Part of a small language model's weights: untied embeddings.
MLP neurons of a small language model. Each row is named by its layer, matrix (up: input weights; down: output weights) and neuron, and shows model dimensions 32-287. Each number is 500 + 50 x the weight over its row's rms, rounded and kept within 0 to 999. Numbers have three digits each.
After each neuron's rows, "raises" lists the tokens whose logits its output raises most directly, leaving later layers aside.

L7.up156:539460469374507473460387525529569440522558423419519502527501519463391502547497476566506489462538500416455567554519565529458502456495536496494526471460461539522439490514579501527509518494527505557546442479514509508511423430423523544499433476504498450523420495485477465504483507463509560273462588433489593519522501447412525532386495512538465491505504487528512528471440471412520469416408438531532451534496462524558487492534434459561580519485555403471446406493494528567452516574440559491418463491554442496468557587522588511544531487650563543576512536465581526544531490566456572461572506571516424547445564561445435513526501493464526618479527501502485530440483479455471425516375466527535543532493455528461472557489437651527513494519495584478431605516568468431441486515472486
L7.down156:475519469552507591457600476567447521489430522540509387528499459508594454476477475444504522509489453551536505527485433518521413522501471492567510516518577483486594481521454530507411495524462515518467529515424453445492513544570461554529565589475552563537569524529513527459449495472444467648559441569531450524438511511613477513549510529501567498506491522602511453459489521515559511561587513521465491482505581521470518498492479531482414500509512559447482592491510472385539546474574471461571543498437543462582431464455367495509541474364490506441473463560422457518467562461477422523449512469470560459553484409572658500468520549543453446483449472490423460581591529503482530491616518526523466480508540429486567525479560389501492428528457484489501461498446566508516525436519501
raises: "1", "2", "4", "5", "PA"

L3.up707:512520497540458551429472497468548549516508512564570533471467511483411393498554471540504549385538521472481535482442475494485516548462492523489451462511495549491560498452491420473506500534444419505491504616502587527462468436526465643477516468479499489558390453457540528446499435508517480467593495490474466520539541508535567547476538462491549466514507511490547435493507523447470452469561585551545531499406466493559483478548507473552460494530583452518445608441493548584466574449441479508486611425469662512448503594496457597515541536551424506438556504601514485509508505466437471441513515469513553505502451514438560463439435469567462518430550474437542515510460412589533462399505556486501332400536500433553515445562521548588529505414449445563544458479443435435492520522437438
L3.down707:483503450480553496504455528505466430532503499453486436487461519489562597533485526450491492559482469501491564554514497500499489484534458494517506499440502465430527568562541542566523464473533583531503481405490419487543490528500495390514519524559484482441562478494436462536456560494478484550407518510486507498434471421325494433570492470512532520504509484525444579488483479576561568499475448501473550511561502498450447510498536530438506512456494470401545435534524406401536432571516506488512375497530450524511423389544446360484469455428543433525472494500559539520523475550558491553506479523525515546464549510513467558533586534462477436494433575644438417518519568440463566604491466548465568620468487612465454617410494438362461481528513494433502555540584512628522496513544520
raises: " remained", " were", " became", " other", " subsequently"

L3.up1871:542481488355534472523489487511430517461540485464535548483423513532433586539411529509506512511550428489553478504467426591459594438496505472556590485448462468435523440522520400554513511477473445482528510568521520420581475498514484497519434516504508498571599464449564513446518563540523515485585517391464472635487542481353501377424482445521496419487519552489356546543446526520489518403494513580470502407522437539518508573556525515427541505524510488480448508537536468562441518466464426479525500464481455519471538542507418497498585473497474487488438499500613459471542463458480461495475513477478487480523478482456518552437432476459498486483591502585532498487447528510388435438441479521600510514588497500481461460460460481561535527420465583480564387484500552456454474413612572
L3.down1871:448483458593513524456514491487497451506454543447419505474530492456625505472550579499400538467368523558453555427488565399543434511584494547453550494589586500573550569558426532478535513491477563507507508472461454547467457568518553497489548440553528521414408612555455493473534439481463467547427510581530529488510519551465501573540484526468547507498543520512634514512490445491447441543545487467500498569582488405459442491482459465589438421495507522499560523467475536476508484460532551512529491553537613502449462509514607515510424562534551478553550475432413533523420484530521484513571466552512473535458449500513494434580573562504417505513422533388495507491577462491565539586520450456509480485463488529541572525551524578438492725577545391517455535423522473490457527559435368
raises: "2", "1", "Note", "Con", "Background"

L3.up432:471468581593553510535515500518469461538511490512487520432586425505575569484362432570444470435462531481532538388425552536480521492490483499544568479512500412497502581562487519532527480528484537530536567553503442486561480480518488571470551523531438455492445540470350478377445518504514545490433462436377616388515552456430513503542456460519462497540507469511510488418428518395494534565531503547462614472533577562510598570521444524478574482493506442483551512469567597598522439439433585499491510492498519591504549525518554485425437494538478559587542474512597419529538489447576466523519483497506480474520441616538477516451461573523508553522425392528552530498496480485494566437483522486526434482521442427580598477531503503533544492524480575501465513484511467564434473526428569
L3.down432:506533517454422564515451528440462483520487558481528479554461604524412530570606492475491614557564365493456426565466476563523466527614475429461466481543465531544488465483534505473508577439494444508440435421559508418452470557465396477546482512540519501472523438583627599560515465449456404518481528572555435519450461494404517501436533537472564420468489581461548495548540477636557494445510582453512486555539446493535390526450519396479472520579453508510480487511473440474502565533515429527441459515484553400552484461485482438505591577430478451565480538491467571451499449591449503511404447554596489498471566399440495519566559525502482424508488544493409461417457540445467508638463492513475506446444519591431404569529533532504471666427482450493520514524537503478548517455578431
raises: " They", " Its", " Their", " When", " Following"

L7.up885:475566532497497572443468469460492505578427490499552544447452487565494466494485430505401435449574364520527505522489479503397471578503551532524531431438509476533558450454612459495534488585574558517547511487588429530477484433580512476424427412472470455445448537606456482498506447460567483522521449374448552486526462562521510509461547532501573500488566489547408481520432553510480519544473543510572511554511524484543386381376518468420561493541613552577447513495554485515498440569454560485417489499470456554537526574447523445427442546480464617489500437480522455566516510545503528479530384453478499554446453487582469505479461468502492402469617537522506597559502489524512502525499495476608432541492550531545457501451510575525435509485485494543542496479523413527508527442462508
L7.down885:479506554470463526456535467535565452612612466474431595535484522505506456485492493469571551502530526544416456426486468495513435526524480452514463522455458528550519527487477488462536470472396487494362561586444566490518458547475484492546513525454478557464552499434496470455436601508502643578510512596486495468526500415467447482468540500497487456556519529543534474446518531560470518501548456528548527519503469545533501539538503465499466530394481516524603482449464495448542518517570467577496513464502506534495426513594462564507513534525577477453428535511471482518448532480515493568475466451482582432512542391499487457370521425448486554496434523470530421453621442517437418518527629592422536401510532526490542506546600444472576655544412480547560529461547515396521582492520522
raises: "ely", "able", "age", "ally", "ably"

L3.up962:471594552551439583444491492413515451417583472428566614545454436357479504497497485542504565525541420458540464513496425582384498450463517490504517518515461510457468509488435467482458503467479447527547550482465522463567587363530376603438478550508450481628597483483518509457464529435453463555449517487448426516499478487393536520463459532522459470502525495519459510538558559477457528449489569545528492518519428508475501515534587418512591511551492505532531422489415463541520463463444478489490512527479512462619472557608547432549582545447461395446421560451511441529527553451478540513483530515502425516415520529566442537543433450439514569532559502531443511536457551555496547492558559507518513434513484529506457513595488465486518564484506619503492467515453515454471421503523559
L3.down962:524463493581600409544459439532504574510461518536495405429541527518524512456434542498459466488424560547470590533493562502561485515514571541528533431464509482527459503552528549515537454521540516430476443562488468645488462566426622398538477412505526556433443481525493524527477498566562591373485540497521517521482527553576416460493561470516539527514408561556548500520429410501542505545488483416516432493529533360482470417478451515493461433512487461540482506506589501404444501501547466577475399458499504504360540441400515493447460503540532622474531436494511574469423450517519433498511468477479523502573514481464573449448533464524556437518422533434585516490524477511433472547507469481517492557447570489552557594462496567485459310486479411544474538493510514532529541510530465
raises: "|", "===", "====", "There", "Film"

L3.up538:462514483517529459522497507489546438511513464485526586389661477558518523495325412570406463476424473442519561410421574529482471546531519502535573447485459452475522526505494404517551443547498582560496492550526456481601473441512486542483535506490498572485441550476423395412432506481509527462454460471494585424552512549455521399560502463512482527545486513486471536404438532459488527587420532576474555502509572506484590576510520468440462529465504433467538482522510525548462477430473600459530500448483453503430481554396532506452412512517472530488490490487565428524531481473557396494515459515499426536542525596513547501459423525519492582498493408447563517448542454545522510404451512507481419518523512464519578496540509487528475551490493508541463502404533438560476443499434548
L3.down538:471494495480487584506462488472427535513486508453465417521449518500360524494626567482552583512584473501500489573512461531579457465674499469425525477537434471570521500512554518444470566412446472495493517412553565451433525570495479449479526467498525486450518472477577560574504450486489559504504517552518444524425488422447487536461510540498519411458487506536542474588596455528517511337594547464505472543487464559528397512524543500526487505612463563500575509467516465446526543531494401544501415554514569463539516485559547486551565497455473465550518530478447568437511477562469621503472519531505477471453476416506482522522598519464497397565534555493422430497449520427515501588494454440496535465437524605442436482513567534504484600438507486469463430611526553501557497510605394
raises: " They", " Their", " As", " However", " When"

L3.up1037:537555593557449544523445578425440453563574448431572545554415451397478458490532500511500601457485380466510404542501513517427487470474529424535519486495442440493474482505570441557441455549503461481561555563507518478500521536579471503438525483483516409573555505475584533477552594461517507616440512437456498518532559396401487566498500520518441480474536552543470582532475452476456507454518559535511507516458459561502510530551542465447575482555573492567510446529482491512587511507463520483506554535488480545587495487597499400526505552464509436524444523449535473522546524474456557511504488538486452507438411560489447493529519480450540511458539491570451517477509513495454511497523560527474581456490479549486473534560447401399460586533561535491543442551454460377437544587425574
L3.down1037:454477444501570482536469400579571538433433546455449469476531530525564476479481523469452421564470570542538572447478513530620472546604483603530527478478589479502520482534471508505472575452539482523443506501474470518535420472412580458510467525512467525419490485537483509550466411517518552404526536573568473531486481553492470444548507528456537541468481479428532457492461514482478501543509413492529430453537561344418436445417509479479471506498480479486486506476450491510458457511554455511556505485488578455438511512391515563497528443497497549407555433524546480432426454515488434497504468413537521451559590491510576464512533465513486491610436486424584547520506513579500491492522357455527494533536562457512562474460493511532506409486421480498485551464550548576492469407597455
raises: "===", "====", "-", "Billboard", "="

L3.up1344:436482475356495510521590482482530456461509439488487441578377526416399490519531539555516497493527524441462519509446481552596525452631476495505526441508473545492433389499558369498485498566466382545476548570515480466585436434520489463426489483509495404388507472493449580512427504492520542391481538520459576555503597465463527418399482498516497476604571442561509433494465554469578560483412463502502495445470435519477494621503465534430518474574580524493449442544429555526539508572505502533509471488443545441393430628561606499449487574650515483503553509545562521424478499508454452509506487440500586527486425540586501519551409481569501572475540473571558523474497441547484547438470480494499455568518546488450506437495451472433517479480480517512516486537459532460516440641519477
L3.down1344:521580524704565505534442485573486529555483496514569485486587480544547537503523498462438438524500471549482489498525460488490437520520489526535438583474537521562622554516458569562550484501561561506597480443490501526488485501515493494525527524505553469580485596457545496503625460544490428573573463491541517445532467593413441515630523461478421475443501581501568535525562548500455459479554540565440510538476600493570487415519562469589467556457444460440633485475579482520434549456462540438442545509547505453539438485461420480565429446419462539488476461435469434555521495536535546505505538611487431480483502410484451422562601512436425494560467485491424460479529573500502539559544525578513460401516504471433565506545546495498403639521479482504508461470544421625509522390497528
raises: "0", "1", " km", "9", "2"

L7.up1455:407497480477476501564431555524543385467487515509422524482520497428502591415444476443490479521482472488576494484452420582478437597488537417588476599360500469505502519479605555419509481583490567572468497491488581448478496351509432472466482532462545429445592516450520499480495556451579561461527471421514487561553490539418560555466498436519533514472569520484502435444493566500471519595438463529453516501533594541427438438480562516563485414481461398442498451558430394543497546522509487459563437447539529519525427482454505507500551471525556508559489530474493529485501518433432566559506554510513573444424577597553564476489535527530466467500592473511469590589509505417525514496534519477476518545541521459406540543490507453464522526490470437511410519513537502564428530486460512
L7.down1455:625493549483510454488524536501437569520517432445558614522563533540481392536533485530520468421427459511472450565539604459493574469449452576429508475611504523506518470580478449520471534540502442448497484573508442553474414568499582473580513484477431566604468446535523555468508496539518569512473523476512562534545492450556455453516622488494497547518441465480558443580561477510520449448588511462595584542405437524594559596496450519409527540511565542542453511460596506481432484527501510541526510531434434454499574524525468522495466468500482608432469462496486507472529480577575439441494524406494495586599414394374509470526529387500564513558473518551569434387523392477504509495511526520496515385446439543529470499501580529512480339548472531497519484480475396493509482552490432
raises: "ably", "fully", "rose", " him", "ely"

L3.up802:618528495526537446509488494538530437617516492473532440549513523414468529536512445555516490410514479439430469498520475498553470494449516476503542447555556522543416425375513511554441456492513487516516569416514521542423513476551511550528478535407481504543469562485679508523476517446531461522407532474410469439570430540506566511484513569476612481523492500433517489456462516541581538437438481509605533427444443492520536597515470506497533536491428478520521394487495476528585521543424556461444542523407530508523433507466489445441518554517406449507432491553498499436489481421508436523479508608428448546516489532543526470537438446470492568552588391461399529580578518596470475498523427414619516463487454564462531528496496562381453557510477530553521457567504469541484461612483557
L3.down802:388497543521458452518492518499499503372531485393494540463501542585568463464480553419476483559476511545603528488455510567440523471579508539467484516455481488489517531601545550510609535471512470443464470544493520478614468519437528471510522458589486485430600481518336558458499466546500488481575428555502464590378582541355421454602467444473388470538504535556477453533532517468393505531549495498375500544517513487452446410467568418494442485511570412518468608447549572403436517450542477532556408438611497451534532457459567543485526448457584529489540476440512431532498495575511540512536551413483570495511489514558480544567515527492548468532514656466575527430426512427532508464551533529438528422454528412557597504479453477518486420510436424505469512525500512443501524413529525
raises: "===", "====", " Census", " ===", "=="

L3.up492:511518526578422536403477514437485484512507528548533523551464505419438443480479444516508568384485498444565529512451509528403528553430462537523501522535494591446579496477465420540498518550445473520473534584505594510516446431552432643488558510570485475521472571483464505381515465436548516521554493450561537526513559470539476572515492501470472481459526504520532529525495541429482469511547558524534532452402467554600483504430480484516458516551604480477460614435508484481474512466465467491429545432473651515486496560521543509514488541524463511481487478534526492549533546481436495441510499495523595500489457590513505483431466560514434548358492516528498544508446439535581525403499526442523444449446568397513522465566539550509543558429455443532502528440442395453480531562488510
L3.down492:459492459470568459513547478470474501540519543511472519457518566521555595493498569505486486590503498521460575484523468538579467527523554540507546488423578461497430550571563506549562442479522623497562497378490353501563518535450531426507448476455526521475530466504494476604503582511427504578444489545510459651499485437395502495546543443515550527495476513501457544450495446510542573467479436503484463562541506391462444554565521449476499515409433462467599445528535383450550450589497494501490413565466441484509469419470425426497434460459511407540507536523528599499497468487586505507527460519494438514455527453497484497585612517494442502565509570511496451552519483431424504656450467551463497614440439625464494560437513467454469423586558507452507474561559546593520487450550490
raises: " others", " other", " holds", " remained", " were"